config.toml
num_hidden_layers = 11
num_key_value_heads = 1
init_std_qkv = 0.026
init_std_down = 0.0
learning_rate = 0.0116
lr_head = 0.00669
warmup_steps = 45
decay_fraction = 0.731
MLP neurons of a small language model. Each row is named by its layer, matrix (up: input weights; down: output weights) and neuron, and shows model dimensions 128-223. Each number is 128 + 24 x the weight over its row's rms, rounded and kept within 0 to 255.
After each neuron's rows, "fires before" lists the tokens most often just after its 100 highest values on Wikipedia text that the model never trained on.

L6.up1208 [125 160 110 145 134 124 185 107  98 128 127  89 185 136 218 125 113  94 122 134 123 135 131 130 109 102 109 154 167 199 138  76 134  64 150 138 118  85 197 135 131 125 127 133 168 131  89  97 132 110 127 150 145 119 147 147 104  99 132 129  76 113 133 139 153 123  92 158 100 159  99 104 112  86 108 108 107 153 181 144 136 172  90 147 111 121 130 128 129 127 114 133 132  84 140 166]
L6.down1208 [ 84 131 128 147 138 108 126 123 106 142 127  81 156 122 119 100 167  76 153 159 114 158 106 136 110 123 146 119 115 123 114 133 159  96 153 147 112  94 176 125 169 103  98 119 178 121 143 144 178 139 122 139  91 155 164 164 110 149 139 103 121 142 173 113 126 138 172 120  88 202 102 146 121 131 124 144 117 163 108 112 133 153 131 141 116 121 117 120 127 122 118 119 122 157 111 149]
fires before: "0", "1", "2", "3"

L7.up563 [147 106 147 127 133 141 147 156 149 156 135 133 111 134 133  91 147 132 129 119 142 133 141 124  95 107 107 157 104 140 122 129 119 153 132 158  86 148 127 124  99 155 105 117 112  87 165 128 115  93 113 108 141 139 132 139 147 115 173 128  97 118 127 152  80 160 109 129 145 157 114 138 153  94 129 132 137 158 126 104 141 165 100 138 113 137 124 123  82  65  96  97 136 117 123 101]
L7.down563 [134 142 121 130 145 145 159 123  77 149  82 124  97 126 106 136 113  77 136 144 113 144 101 101 114  99 139 128 133 138 124 129 126 113 133 113 110 124 128 120 107 150 148 127 150 129  73  89 132 104 138 138 144 151 125 105 134 146 146 121 114 108 131  97 135  83 160 124 147 164 118 142  75 102 158 131 171 102 135 159 156 161 129 126 137 162 148 142 126 119 135 168 154 127 107  87]
fires before: "8", "7", "9", "1", "2", "5"

L7.up696 [124 127  79 145 136 139 133 160  86 136 117 155 148  97 139  91 163 110 138 117 182  70 120 152 101 145 154  99 121 144  95  97 130 143 109 110 172 114 162  92 115 148 156 148 158  73 137 115 152 103 119  95  78 129 155 109 151 118 114 152 167 123 111 105 147 122 177 130 106 151 172 135 117 173 117 113 106 137 132 166 130 140 120 145  95  97 147 114 121 146  90  47 130 122 150 154]
L7.down696 [112 162 157  91 111 119  94 117 113 177 144 131 148  82  97 123  83  90 132 133 159  97 153 145 129 136 184 106 162 135  92 152 111  85 103 140  79 174 161 138 119 136 152 115 139 162 128 165 125 128 141 127 138 136 118 107 149 116 145 131 113 111 154 123 148 124 111  85 192 109 183 169 142 142 135 147 105 103 101 142 148 125  85  80 122 113 133 100 162 131 100 121 139 141 152 113]
fires before: ", ", ".", "\n", "–"

L6.up505 [152 108 111 140 162 120  72 122 153 116 103 177 152 128 119 158 139 141 132 138 134 102 137 163 125 105 126 119 143 117 107 152 165 148 142 104 148 149 125 130 101 143 121 113 147 111 113 140 179 114 117 133 121 157 156 105 124  99 149 136 133 123 133 127 105 159 163 107 132 126 121 152 118 172 141 111  77 156 133 156 137 121 157 127  67  81 102  95 122 115  90 110 149 152 127 133]
L6.down505 [106 174 120 123 116 140 121 135 134 140 166 160 125  94 120 119 149 126 108  93 139 134 144 128 157 114 176 105 131 116 143  86 126 169 129  87 172 119 140 120 161 104  98  99 122  90 128 121 125 127 113 128 153 140 140  80 130 118 105 140 121 176 118 135 164 133 107 136 138 126 107 141 127 114  88 134 112 120 133 144  63 149 155 169 160  79 126 104 133 117 121 128 143  96 156  95]
fires before: "\n", "100", " |", ".", "\n\n"

L3.up580 [127 122 160  96  94 115 134 130 151  94 131 116 131 136 110 141 150  98 125 145  95 159 148 126 124 100 146  81 106  77  91 103 135  91 133 105 135 158 119 113 115 116 145 129  87 107 141  88 124  91 104 163 173 126  89 108 116 128 157 130 139 151 136 157 143 107 148  90 136 128  98 144 143  98 138 157 111  88 103 137 154 172 146 125 149 153 114  62 107  94 136 113 129 100 116 119]
L3.down580 [155 152 158 104 153 165 145 104 150  55 103 138 115 168 146 101 167 128 147 125 114 131 184 109  99 134 121 130 137 145 116 107 159  78 148 138 137  96 131 103 152 139 151 168 131 142  90 116  86 118 129 110 113 128  91 110 103 125 132 144 119 168 140 125 163 140 126 168 142 107 129 185 137 143 124  96 109 163 145 136 155 114 134  96  89 132 118 140 176 119 109 125 126 129 106 145]
fires before: "0", "1", "–", "2", "4", "3"

L6.up27 [148 151 125 122 134  93 121 148 107 121 105 146 170  99 149 109  91  89 134 109 149 162 107 122 135 122 103 153 132 107 113 130 139 101 149 108 111  86 119 121 149 132 143 140 139 126 151 103 149 157 119 140 143  74 173 138  96  94 108 164 138 115 100 144 177 143 133 158 106 112 130 143 138 117 104 100 116  98 141 125  89 140 131 169 151 135 108 140 116 169 116 137 109 111 145 129]
L6.down27 [112 122 136 184 147 132 158  98 147 146 127 105 140 169 114 122 139  75 145 135 136 188 137  85 167 142 147 129  90 110 139 138 143 100 114 132 121 131 175 140 147  83 107 124 157 108 110 114 121 116 108 128  97 131 159 109 188 155 119 125 126 176 116 115 115 101  92 108  87 129 145 162 107 124 156 106 101 142 116 133 128 142 151 127 145  83 134 146 140 108 113 122 132 112 107 152]
fires before: " | ", " |", "–", " Cost", " |  |  |"

L3.up248 [128 115 140 101 141 128 120  59 143 161 124  87  91 128 147 127 148 146 126 156 119 117  94  81 185 133 130  93 140 105 149 106 139 129  96 145 153 131 168 133  70 145 124 167 132 155 124 152 122 157 130 188 142 155 168  89 107 178 123  99 122 116 135 146 147 139 115 138 109 112 126 111 129 140 115 128  99 155  94 117 104 140 160 132 107  95 134 141 136  98 101 120  96 117 133 121]
L3.down248 [130  88 124 122 124 101  89 165 155 126  94 132 103 116 151 120 108 165 112 129  65 130  87 118 111 138 103  92  84 130  97 119 124 131 132  93 146 139 146 154 126 138 158  78 156 138 130 133 156  62 117 120 105 104 109 132 145 125 114 163 212 119 105 150 122  86  81 159 177 137 106 123  95 111 111 163 129 125 116 141  81 108 132 137 119 141 140 159 113 127 124 112 129  94 178 134]
fires before: "\n", "\n\n"

L6.up159 [135 111 137 140 130 117 118 130 135 117 139 118 115 128 100 206 106 142 116  71 159 145 157 162  72 131  92 158 131 157 116  91 151 122 142 134 135 137 156 140 105  84  88 158  78 151  86 136  64 118 106 147 139  95 107 104 140 126 153 128 113 129 152  83  98  82 103 136 134 155 121 139 132 143  87 143 110 142 108 127 125  85  96 126 136 134 156  90 118 109 143 133 115 122 138 120]
L6.down159 [177 152 153 109 163 119 153 140 167 148 155 106 115 157  97 134 144  98 128 106 123 178  68 119 125 155 131 129 137 144 107  85 151 139 109 138 112 137 155 167 110 147 111  96 132 132 121 119 134 129 105 131 149 143 107 111 124 155 132 114 147 166 123 109  64 124 129 100 154 146 125 100 128 112  88 126  61 119  70 155 113 134  79  83  91 176 181 139 122 133 110 140 121 112 118 127]
fires before: "4", "1", "3", "2", "9", "8"

L7.up785 [137 130 170 128 117 154 111 131 112 136 122  95 113 123 142 137 118 145 107 162 139  80 152 177 140 155 116 138 126 143 116 129 107 117  91 132 152 128  78 160 135 134 162 112 112  97 142 100  58 125 137 138 117  96 108 161 176 170 108 116 130 144 107 135 143 152 156 148 114 117 144 124 107 139 162 121  97 107 174 170 145 117 150 150 105 132 146 116 150 143 140  95  79 123 145 137]
L7.down785 [127  76 104 109 121 127 108 133 123 126  87 161  90 133 169 185 123 126 120 139 112  56 133 126 187 111 153 131 140 166 121 116 107 155  81 121 124 137 144  91 122 125 118 165 102 147 116 145 103 160 104 114 153 170 132  84 101 108 130 146 122 125 119 126 142  98 137 142 141 115 153  87 106 157 157 137  98 146 158 162 118 108 164 166 152 121 148 128 114 151  93 135 130 134 129 173]
fires before: "1", "2", " the"

L3.up810 [114 117 129 130 152  86  92 153  99 125  97 123 132 117 153  97 153 154 119 143 142 108  98 114 112 131 147 155 111 158 112 113 190 109 107 129 161 121  99 122 143 123 150 120 104 135 144 109 139 127 134 112 148 139 111 163 137 135 137 117 145 109  93 119 119 127 164 102 109 138 129 137 131 118 146  86 113 160 115 145 113 153 166 135 103 110 120 152 122  79 124  97 129 118 114  86]
L3.down810 [119 124 138 160 122 167 136 132  93 137 144 129 138 136 100 157 129  95 184 112 126 144 127 154 123 145 119 110 149  62 150 152 108 139  95 164 100 124 110 130 188 134 153 105 129 111 134 168 191 119 146 141 145 100 135 124 113 109 128 100  84 166 163 191  96 101 135 133 121 106 140 109 163 104 123 129  82 111 135 129 130 106 128  96 147 138  79 109 129 139 120 131  72 122 148 122]
fires before: "1", "2", ", "

L6.up1260 [142 131 117 104 160 126 135 130 167 141 172 139  91  86 163 107 168 122 101 166 176 160 143 125 165 151 122 112 135 125 151  99 157 129 100 115 160 154 137 150 162 140 129 111 118  99 110 128 116 123 158  90 101 126 124 107 162 125  99 123 121 119 152 141 110 137 118 140 163 129 129 165 138 103 151 105 140 112 138 134  90 128 101 110 119 110 164 156 132  76 131 122 116 133  82 110]
L6.down1260 [114 107 175 143 141 140 121 100 141 126 151 167 181 106 127 123 123 120 165 157 102 117 156 137 134 125 119 114 154 122 143 126 106 143 118  96 133 133 127 111 139 152 120 129 135 161 152 100 137  92  83 107 101 111 168  77 168  73 144 147 117 126 115 175 129 115 121 124 135 116 149 103 117 102 132  97 147  85  74 184 123  86 113 114 136 155 118 118 158 154 148 142 123  98  88 105]
fires before: "\n", "\n\n", ", "

L7.up716 [157 133 124 134 105 112  83 137 109 155 150 140 130 113 120 116 150 122 162 162 128 162 135 111 116 138 109 112 105 123 107 116 152 116 108 116  89 187 108 115 110 122 165 104 146 192 114 144 150 141 145 134 116 125  87  92 152 117 146 111 118 145 158 139 121 168 159  66  93 101 128  96 124 103 105 138  97 165 124 174 119 178 149 149 106  77 142 131  95 127 118 107 102 145 135 195]
L7.down716 [107 100 112 133  99 108  77 124 134 164 156 138 163 102  81 122 127 113 149 123 105  77 109 123 130 160 110  83 139 104 128 126 134 112  78 139  69 156 152 148 148 116 134 128 138 172  97 123 136 116 164 147 123 122 123 133 129 112 137 125 104 110 156 135 108  97 145 108 140 113 117 129  95 115 115 145 120 155 169 139 136 105 111 124 121  95 111 103 116 204 147  96 102  94 115 141]
fires before: "–", " to ", ", ", " and "

L7.up515 [154 125 125 109 144 115 155 122 157 112 155 119 132 158 169 119 126 124 132 113 101 124  87 118 129 150 110 145 142 145 116 103 134  88 136 126  95 123 122  85 143 169 105 104 123  92 137 127 155  77 115 105 161 111 160 145 111 153 127 106 121 106 143 143 117 123 135 174 127 114 127 147 110  97 128  69 134 165 117 133 157 114 165 115 177 166 154 126 141 158 155 166 140 141 139 132]
L7.down515 [139 103 123 109 147 138 119 116 109 130 119 137 152 163 100 106 138 103  86  99 119 149  88 148 105 133 139 128 127 131 153  93  97 162 145 104 122 114  97  93 133 155 145 123  98 102 155 139 133  92 116  76 152 102 179 123 137 158 155 128 113 136 118 100  83 152  98  76 119  88 116 118 147  97 109 100 109 118 101 150 125 146 114 150 129 155 134 153 105  94 101 132 107 156 105 133]
fires before: "8", "7", "2", "1", "3", "4"

L3.up424 [177 131 129  95 130 109 119 141 180 116 166 133 148 131 125 141 123 136 126 134 116  90 106 161 101 140 100 155  98 153 108 144 157 115  98 143 105 112 110 153 111 112 164 127 144 112 124 120 154 131 102 137 112 133 129 135 106 120 109 132 145 132 136 147 137 104  98 108 104 116 151 112 107 149  95 142 119 141 166 151 158 145 153 159 157 151 182 134 137 147  92  88 117  78  96 116]
L3.down424 [158 101 104  84 114 168 103 136 164 167 145 128 103 115 106 149 161 117 140 124 168 184 123 147 148 147 168  95  80 117 151 146 134 132 173 108 143  94 133 134  87 156 159 149 126 136 124 142 139 121 147 133 158 145 125 111 135 161 157 137 161 150 114 140 152 104 128 130 120 115 107  99 119 120 119 105 109 159 129 127 137 126  90 108 138 145 125 155 138 112 170 117 149 131 123 113]
fires before: " | ", "100", "1", " |", "2", "–"

L4.up81 [117 124  76 138 163 115  88 110 127  82 104 134 138 133 140 115 152 127  90 145 143 142 115 111 147  79 125  84 115 106 127 101 120 106  87 159  85 115 135 157 125 158 105 154 130 130 149  89 106 102 103 131 186 100  89 121 112 100 147  79 120 105 164 146 129 158 101  87 119 144 145 120 124 107 112 101 142 165 115 108 144 106 133 137 113 130 135 161 108 118 163 111 132  80 172 108]
L4.down81 [108 119 158 124 111 102 102 129 133 145 161 105 151  85 123 133 115 120 140 135 101 140 130 104 123 124  98 143 123 130 100 126 156 172  88 137 150 126 113  98 137  99 110 118 167 126 135 139  94 136  97 104 133 112 117 155 126 149 120  83 114 131  87  92 184 130 146 100  93 106  70 109 163 148 123 150  46 127 148 161  91 153 155 108  96 115 129  68 102  92  92 176 134  95 112 122]
fires before: "5", "6", "9", "7", "1"

L4.up904 [162 151 126 127 162 138 145 143 117 169 133 135 157 144 145 101 138 128  95 185 152 117 173 140 138 122 132 142 109 116  75  65 172 134 111 125 115 129 115 133 134 117  92 160 120 154 125 138  96 151 126 115 106 147 126 148 151 153 155  78 109 103 132  93 103 202 181  96  99  81 157 116 155 118 184 118 131 124 171 105 104 122 167 158 169  80 153 113 131 117  91 119 118  96 103 116]
L4.down904 [149 100 140 176 146 131 152 132 143 124 101 154  99 130 142 145 159  95 119  92 153 148 194 167 170 149 115 149 139 138 134 166 124 150 130 150 103 145 126 116 152 134 166 114 107 156 135 105  97 114 117 183 118 154 111 140 145 121 111 161 128  81 138 171 143 101 126 107 129 107 106 138 123 151 113  83 119 119  77 158 106 133 168 133 165 135 134 123 138  98  83 136 145 119 153 109]
fires before: "1", "2", " of "

L7.up482 [125 121  97 128 105 136 156 152 123 123 106 150 102 129 121  92 168 148 187 115 129  90 136 133 113 143 108  97 105 139 129 109 112 136 127 179 167 144 173 143 129 122  89 162 103 143 118 118 136 118 112 125  97 117 120 111 145 111 150 140 155 125 137 139 123 161 166 110 104  75 128 113 111 159 123 134 111 135 138 138 101 155 152 154 171 121 131 149 126 115  75 118  87 138 176 117]
L7.down482 [146 100 125 135 107 136 123 157 115 134 139  98 133  80 160 158 117 100 133 123 105  72 129 118 144 130 109 170 152 120 177 130 110 161  81 112 126 154 169 123  93 131 153 122 155 104 139 130 141  99 110 106 101 164 136 112 129 145 155 100 119 161 140 151  96 117 136 123 158 125 155 155 100 125 123 104 131  96 153 120 110 141 206 163 155 121 133 144 130 102 119  98 149 153 115 110]
fires before: "1", "2"

L6.up1041 [164 126 106 100 121 160 127 165 144 122 106 169 120 155 133  88 110 108 159 144 137 110 144 127 142 146 121 131 157 128 124 111 154 134 119  98 102 145 147 138  82 125  77  98 114 138 132 147 165 102  93 167 131 116 142 136 179 120 114 104 164 133 132 150 123 145 120 105 108 166 143 113 121 148  99 108 151 177 112 155 127 108 119 113 114 116 120 153 134 110 117 143 113 134 115  90]
L6.down1041 [103 102 116 100 116 144 153 152 137 138 121 101 128 160 175 121 101 127 144  78 115 166 125 133 134 123 147 138 116 179  74 125 135 103 149 102 170 162 155 105 106 121 141 144 117 145 165 101 117 106 145 149 124 118 135 129 137 156 144 122 103 164 128 130 118 122 154 141 138 178 139 151 158 161  61  83 110 140 144  86  95 120 127  94 118 120 140 157 105 107 140 116 105 148 142 148]
fires before: "1", "2"

L3.up94 [ 95 112 130 177 121 110 145 128 126 112 120 177 145 116 115 105 136 108 155 116 124 133 144 123 140 122 134 128 153 138 114 100 164 129 111 115 131 105  86 125 108 151  98 176  93 150 152 103 104 123 130 129 138 103  80 131 116 163 135 134 130 112 103 119  94 150 122  81 144 109 148 137 109 135 163 177 114 127 157 118 145 153 123 146 127 129 200 146 165  89  95 149 141 142 130 108]
L3.down94 [ 91 152 138 152 121 121 138 138 140  97 118 112 137 131 119 122 138 143 157 105 100 106 166 139 125 159  84 127 160  96 112 131  93 125 158 138 109 104 183  98 113 159 132 115 130 143 114  99 138  95 139 150 128 139 136 145 155 139 137 159 152 123 126 154 146 156 140  65 106 109 180 138 131 133 111 116 117 142 188 122 134 103 136 154 132 126 128 133 163 131 123 165 139 127 152 134]
fires before: "1", "2"

L4.up900 [106 154 124 142 154 124 113 168 152  91 125 133 133 135 161  95 151 119 120 148 154 126 130  81 193  91 118 124 134  99 142 147 132 120 161 115  65 109  98 126 100 104 150 162 112 127 123 116 132 150 174 153 114 159  97 135 172 125 178 140 100 136 122 117 109 100 126 112 108 156 160 127 147 111 100 100 123 120 123 107 129 116 126 107 107 115 105 126 121  99 104  92 174 151 120 110]
L4.down900 [144 128 136 149 109 154 136 127 144 118 155 158 119  97 161 127 162 139 133 201 130 140  94 162 143 107 136 122  96 104 104 128 112 135 123 108 134 133 142 111 111 138 121 111 138 133 117 151  93 124  87 137 106 139 110 114 145  94 157 147 136 140 202 158 147 121 147 113 149 131 161 141 118 117 149 136 134 148 134 145  79 128 118 143 104 104 139 123 120 124 131 129 111  87 152 128]
fires before: ", ", ".", " |", " ("

L3.up765 [119 174 142 127 139 104 100 141 146 148  78 167 122 105 146  96 103 153 120 100 118 127 178 187 132 117 106  82 136 120 104 143 142 117 117  75 121 111 132 173 117 125 143 127 119 135 111 134 147 133 153 175  98 137 160 130 135  58 153 125 157 104 122 116 130 126 152 139 150 133 150 105  95 121 143  85 109 123 173 112 138 118 140 129 135 121 130 128 172 198 133 128 133  98 125 131]
L3.down765 [165 147  84 157 119 117 124 112 121 159 130 188 122 146  91 197 134 113 154 114 120 134 140 139 127 113 149 118  83 101 167 126 148 122 121 169 151 147 142 166 125 125 157 124 111 137 119 153 133 140 102 140 115 144 112 102 148 143 153 121 152 145 139 127 105 119 123 150 137 107  80 173 134 127 127 128 107 120 107 145 105 147 104 154 131 139 109 146 173 162 142 114 112 135 102 108]
fires before: "\n", "; ", "–"

L6.up1216 [136 137 138 122 147 114 108 132 128 104 145 139 128 131 139 112 166 106 120 102 154 146 148 148 100 143 197 132 127 169 106  99 106 119  91 157 101 113 137 108 140 142  79 171  96 138 153 112 124 134 157 163 133 175 132 108 150 142 135 131 163 125 135 123 130 111 123 110 134 127 107 128 149 135 132 122 130 110 129  96 141 150 117 126 111  93 145 102 114 109 102 139 125 169 116 100]
L6.down1216 [126 155 110 122 145 157 150 142  62 145 150 135 140 117 119  88 121 125 130 124 159 146 140 161 101  95 142  92 170 139 106 111 112 136 119  91 135  96 179 140 111  93 117 138 108 116 136 114 109  99 181 133 139 107 108 115 119 165  81 113 145 119 143 124 128  91 119 138 143 138 133 144 108  89 129 136 101 147 183 131 135  88 128 127 128 100 167 159 100 154 128 104 122 154 179 143]
fires before: "\n", "\n\n"

L4.up1023 [105 129 123 153 128  96 126 167  97  86  84 134 159 143 129 104 134 117  80 125 127 115 150 187 128 168 102 143 106 108 129 137  82 102 106 123 120 130 121 130 139  92  99  90 148 140 137  89 146 123 119 143 147 105 105 137 128 127 120 124 161 135 152 138 157 139 158 142 145 101 117 138 116 136 161 137  89 148 102 156 138 133 111 161 140  99 149 147 120 112  98 111 116 142 122 161]
L4.down1023 [103 131 110 187 129 107 114 148 101 118 137  99 141 136 166  94 114 115 140 132 129 121 144 160 119 164 146 143 135 154 137 117 118 146 126 103  86 101 130 144 133 120  96 130 107 144 142 151 104 118 103 112 133 113 134 112 146 114 145 101 167 151 132 142 130 139 154 138 117 137 136 108 142 158  82 134 119  98 135 110 162 138 113 110 151 122 199 121 182 184 154 147 116  90 147 117]
fires before: "\n", "\n\n", "0"

L6.up1164 [163 134 110 161 115 106 121 141 160 113 112 102 119 115 168 109 138 134 109 127 147 119 155 180 143 120 147 156  92 140  92 129 154 152 140 134 113 119 135 126 130 138 147 132 134 181 142 105 129 121  83 149 102 168  72 136 131 116 168  68 122 158 106 122 128 178 157 143  90 164 132  96 107 126 140 105 109 152 135 135 155 100 116 131 156 117 129 143 146  77  96 158  64 128 118 112]
L6.down1164 [155 112 121 164 144  84 183 135 135 165 142 139 147  75 157 116 138 128 124 126 100 137 123 122 148 124  73 136  98 170 148 143 104 103 145 110 117 147 136 146 112 139 165 123 160 158 112 143 113 153  98 117  80 156 137 114 159 108 113 182 134 125 119 142 123 145 128 153  85 139 155 154 127 101 148 126 127 117 139 140 135  93 165 128 118 133 126 149 167 115 101 118 120 110 117 143]
fires before: "1", "2", ": "

L4.up659 [129 153 169 123 146 120 106 115 134 144 125 129 106 147 140 167 182 132 133 163 140 139 103 162 113 104  81  94 165 130  76  84  97 119 162 112 122  99  95 155 134  97 182 151 111  86  95 102 127 124 145 123 138  98  88 114  90 170 135 104 166  99 155 139 114 124 128 122 119 120 120 150 143 150 164 153 144 170 124 110 117 107 153  98 126 121 118 128  91  99 140  97 107 149 138 129]
L4.down659 [164 163 118 129 131 153  86 123 117 159 111 110 119 122 135 101 114 147 135 127 107 150 118  61 137 107 185 146 117 110 130 150  97 118 117  99 132 126 135  97 141 148 128 134 103  97 121 166 133 141 100 129 131 128 119 147 120 118 181  96 136 109 136 146 120 146 135 145 141 129 170 107 131 127 121 123 134 113 191  85 143 128 130 106 106 118 186 104 121 138 156 126 120  82 165 121]
fires before: "\n", "\n\n"

L6.up920 [137  90 181 128 139 134 159 136  81 125  98 123 127 133 133  86 161 132 161 111 132 152  99 182 141 148 154 111 136 146 160 125 151 122 136 143 121  68 110 103  93 138 115 151  66 130 128 147 122 134 149 172 120 149 133 120 161 141 117 123 100 142  93 124 141 163 144 144 161 119 142 144 112  89 133 113 189 107 129 143 148 158 144 140 114 120 161 171 127 127  95 143 123 134 142 132]
L6.down920 [104 153 130 132 155 188 102 130 134 123 139 141 107 141 142 140 125 111 117 178 104 135 161 178 163 153 126 128 110  96  98  95 138 158 135 107 145 169 152 161 154 129 117 141 128 142 111  68 117 139 123 107 128  73 134 111 116 145 134 137 147 162 110 123 129 127 139 146 187 131 113 155 133 146 113 127 116 122 135 152 120 134 112 125 120 162 167 136 158 124  91 135 136 113 105 107]
fires before: "\n\n", "\n"

L3.up1014 [136 123  75 123 126  96 134  77 127 144 129 138  90 129 126 101 107 107 105 158 122 120 107 156 115 117 143 117 105 106 116 113 169 141 159 137 147 110 100 133 147 151 136  93 175 115 151 117 157 126 157 141 134 125 158 140 151  90  97 137 121 110  60 143 161 140 124 104 149 117 132  90 102 152 115 125 106 118 140 135 109 113 131 154 120 100 112 157 147 169 110 114 125 139  80  76]
L3.down1014 [109 171 153 142 108 105 161 119 130 152 101 138 105 160  90 172 102 100 136 104 139 167  89 121 115 104  93 137 111 149 127  96  72 128 101 115 117 115 134 102 151 136  91 121 138  86 137 121 128 130 145 121  98 129 140 126 140 137 158 187 159 102 137 151 110  98 147 152  95  97 139 145 134 127 101 124 106 132 116 130 153  85 126 148  96 122 142 105 142 115 181 138 114 174 163 139]
fires before: "\n", "| "

L3.up877 [116 115 131 150 114 101 116 161 144 127  61 169 108 115 116 150 125 121 103 141 139 125 124 118 127 145 125 133 141 137 102 122 116 150 162 158 164 108 156 105 103 121  73 127 104 153  68 135 149 112 143 106 153 108 163 116 127 152  76 123 131 128 116 142 128 177 124 141 187 110 127 101 127 138 134 125 153  89 106 152 125 115 138 173 158 127 167 100 157 121 152 158 113 124 158 142]
L3.down877 [ 91 147 110 146  88 150  98 156 148 138  85 128 124 161 122  76 124  94 109 142 117 132 154 169 135 149 142 123 113  94  68 143 130 151  93 135 154 129 144 122  96 118 107 148 138 139 147 138 112 106 164 128  96 126 141 146 125 131 141  95 139 142 109 153 158 141 123 182 146 120  64 163  95 123 153 132 143 155  87 150 145 113 117 155 134 119 162  87 139 121 115 122 151 130 116 124]
fires before: "\n", "\n\n"

L7.up907 [126 110  99 146 150 118 113 127 112 130 125 204 119 101 135 135 137 181 136 141 152 119 132 150 139 149 100 124 121 109 137 123 151 123 129 109  91 117 119 107 118 128 121 142 142 141 134 166 143  69 114 147 117 114 114 115 111 185  99 171 107 165 125 147 130 126 106 121 146 118 120  92 150 111 178 110 157 105 127 131 105 146 139 122 153 104 175 153 113 170 138 125 140 121 155 152]
L7.down907 [118 166 130 129 134 102  82 108  99 133 121 149 156  96 131 102 126  84 110 142  99 148 111 158 115 156 123 143 174 126 129  99 148 141  95 154 198 155 120  61 132  83 142 130 116 153  99 124 145 103 141 119 138 154 141 127  83 124 143 157 142 151 105 142 112 141 125 146 123 122 109 118 167 121 128 150 147  83 164 106 109 106 137 135 116  97 170 157 143 160 124 101 131 135 187 116]
fires before: "\n", "\n\n"

L3.up725 [113 144 126  92 149 130 145 134 146 134 114 128  98 104 118 101 141 133 118 148 133 108 162 155 122  90 104 135 156 126  97 123 142 110  68 112 114 111 121 147 120 132 161 122 170 110 124 116 130  91 151 175 106 159 110 105 133 106 171 125  98 129 110  56 145 135 138 152 133 110 156 119 139 153 101 148 125  92 107 137 130 140 153 141 149 123 187 149  96 139 135 135 129 119 127 124]
L3.down725 [157 118 137 109  83  90 125 131 171 160 157 131 136 161 128 107 161 145 179 156 110 147 119 129 120  81 112 104  62 141 135 111 113 107 134 120 160  80 118  95 137 111  97 135 124 138 118  79 130 110 153 156 114 113 103 105 183 165 151 112 135 132 112 102 119 133 106 124 112  92 127 107 100 124  69  97 108 128 143 126 107 172 178 103 138 143 147 171 117 158 174 119 148 103 138  92]
fires before: "\n", "\n\n", "with", "for"

L3.up600 [108 124  98 106 168 128 150 161  67 110 103 113 126 114 107  93 110 143 138 103 143 144 139 125 144 136 111  97 122 126 141 161 132 142 137 117 152 176 118 148 109 142 147 133 128 151 106  74 125 167 136 138 132 121 128 136 116 180 152 148 119 118 149 104 146 156 115 141 133 116 121 143 131  86 179 133  93 116 100  87 152 178 145 130  95 121 101 147 142 150 117 132 151 126 157 132]
L3.down600 [ 64 148 101 105 142 126 199 177 134 129 101 120 172 144 116 115 127 140 115 118 138 142 147 117 135  92 117 106 106 124  98  92  72 120 118 121 115 148 121 120 142 128 163 108 168 129 116 129 180 149 119 153 125 124 138 146 171 113 107 113 136 161 146 148 160 111  90 131 154 134 120 117 175 141 114  81 121 137 126 130 131 140 134 118 139 142 139 135 109 119 112  96 120 172 149 113]
fires before: "0", "1", "2", "4", "8", "7"

L3.up356 [123 145 113 104 173 149 127 130 135 133 114  89 135 143 102 171 140 133 113 124 129 114 162 116 121 116 123  99  91 129 127  85  97 129 119 179 110 185 129 162 133 156 105 164 125  97 125 127  87 156 145 106 177 116 135 120 121 165 107 106 128  98 150 120  87 101 126 108 127 154 106 149 110 100 128 117 147 112 122 108 143 145 169 107 117 128 109 146 132 110 123 160 109 102 121 147]
L3.down356 [100  97 118 148 120 114 129 109 151 159 130 124  77 149 102 116 140 132 120 105 102 142 115 105 112 113 128 133  99  99 169  99 150 128  98 151 137 133 167 122  96 114 110  98 133 113  91 118 133 103 108 146 103 139  89 118 136 107 170 138 137 129 121 113 132 139 102 131 131 145 139 149 123  96 146  80 139 148 110 107 101 116  79 119  91 106 105 139 133  54 109 152 157 119 127 149]
fires before: "8", "7", "1", "9", "2", "4"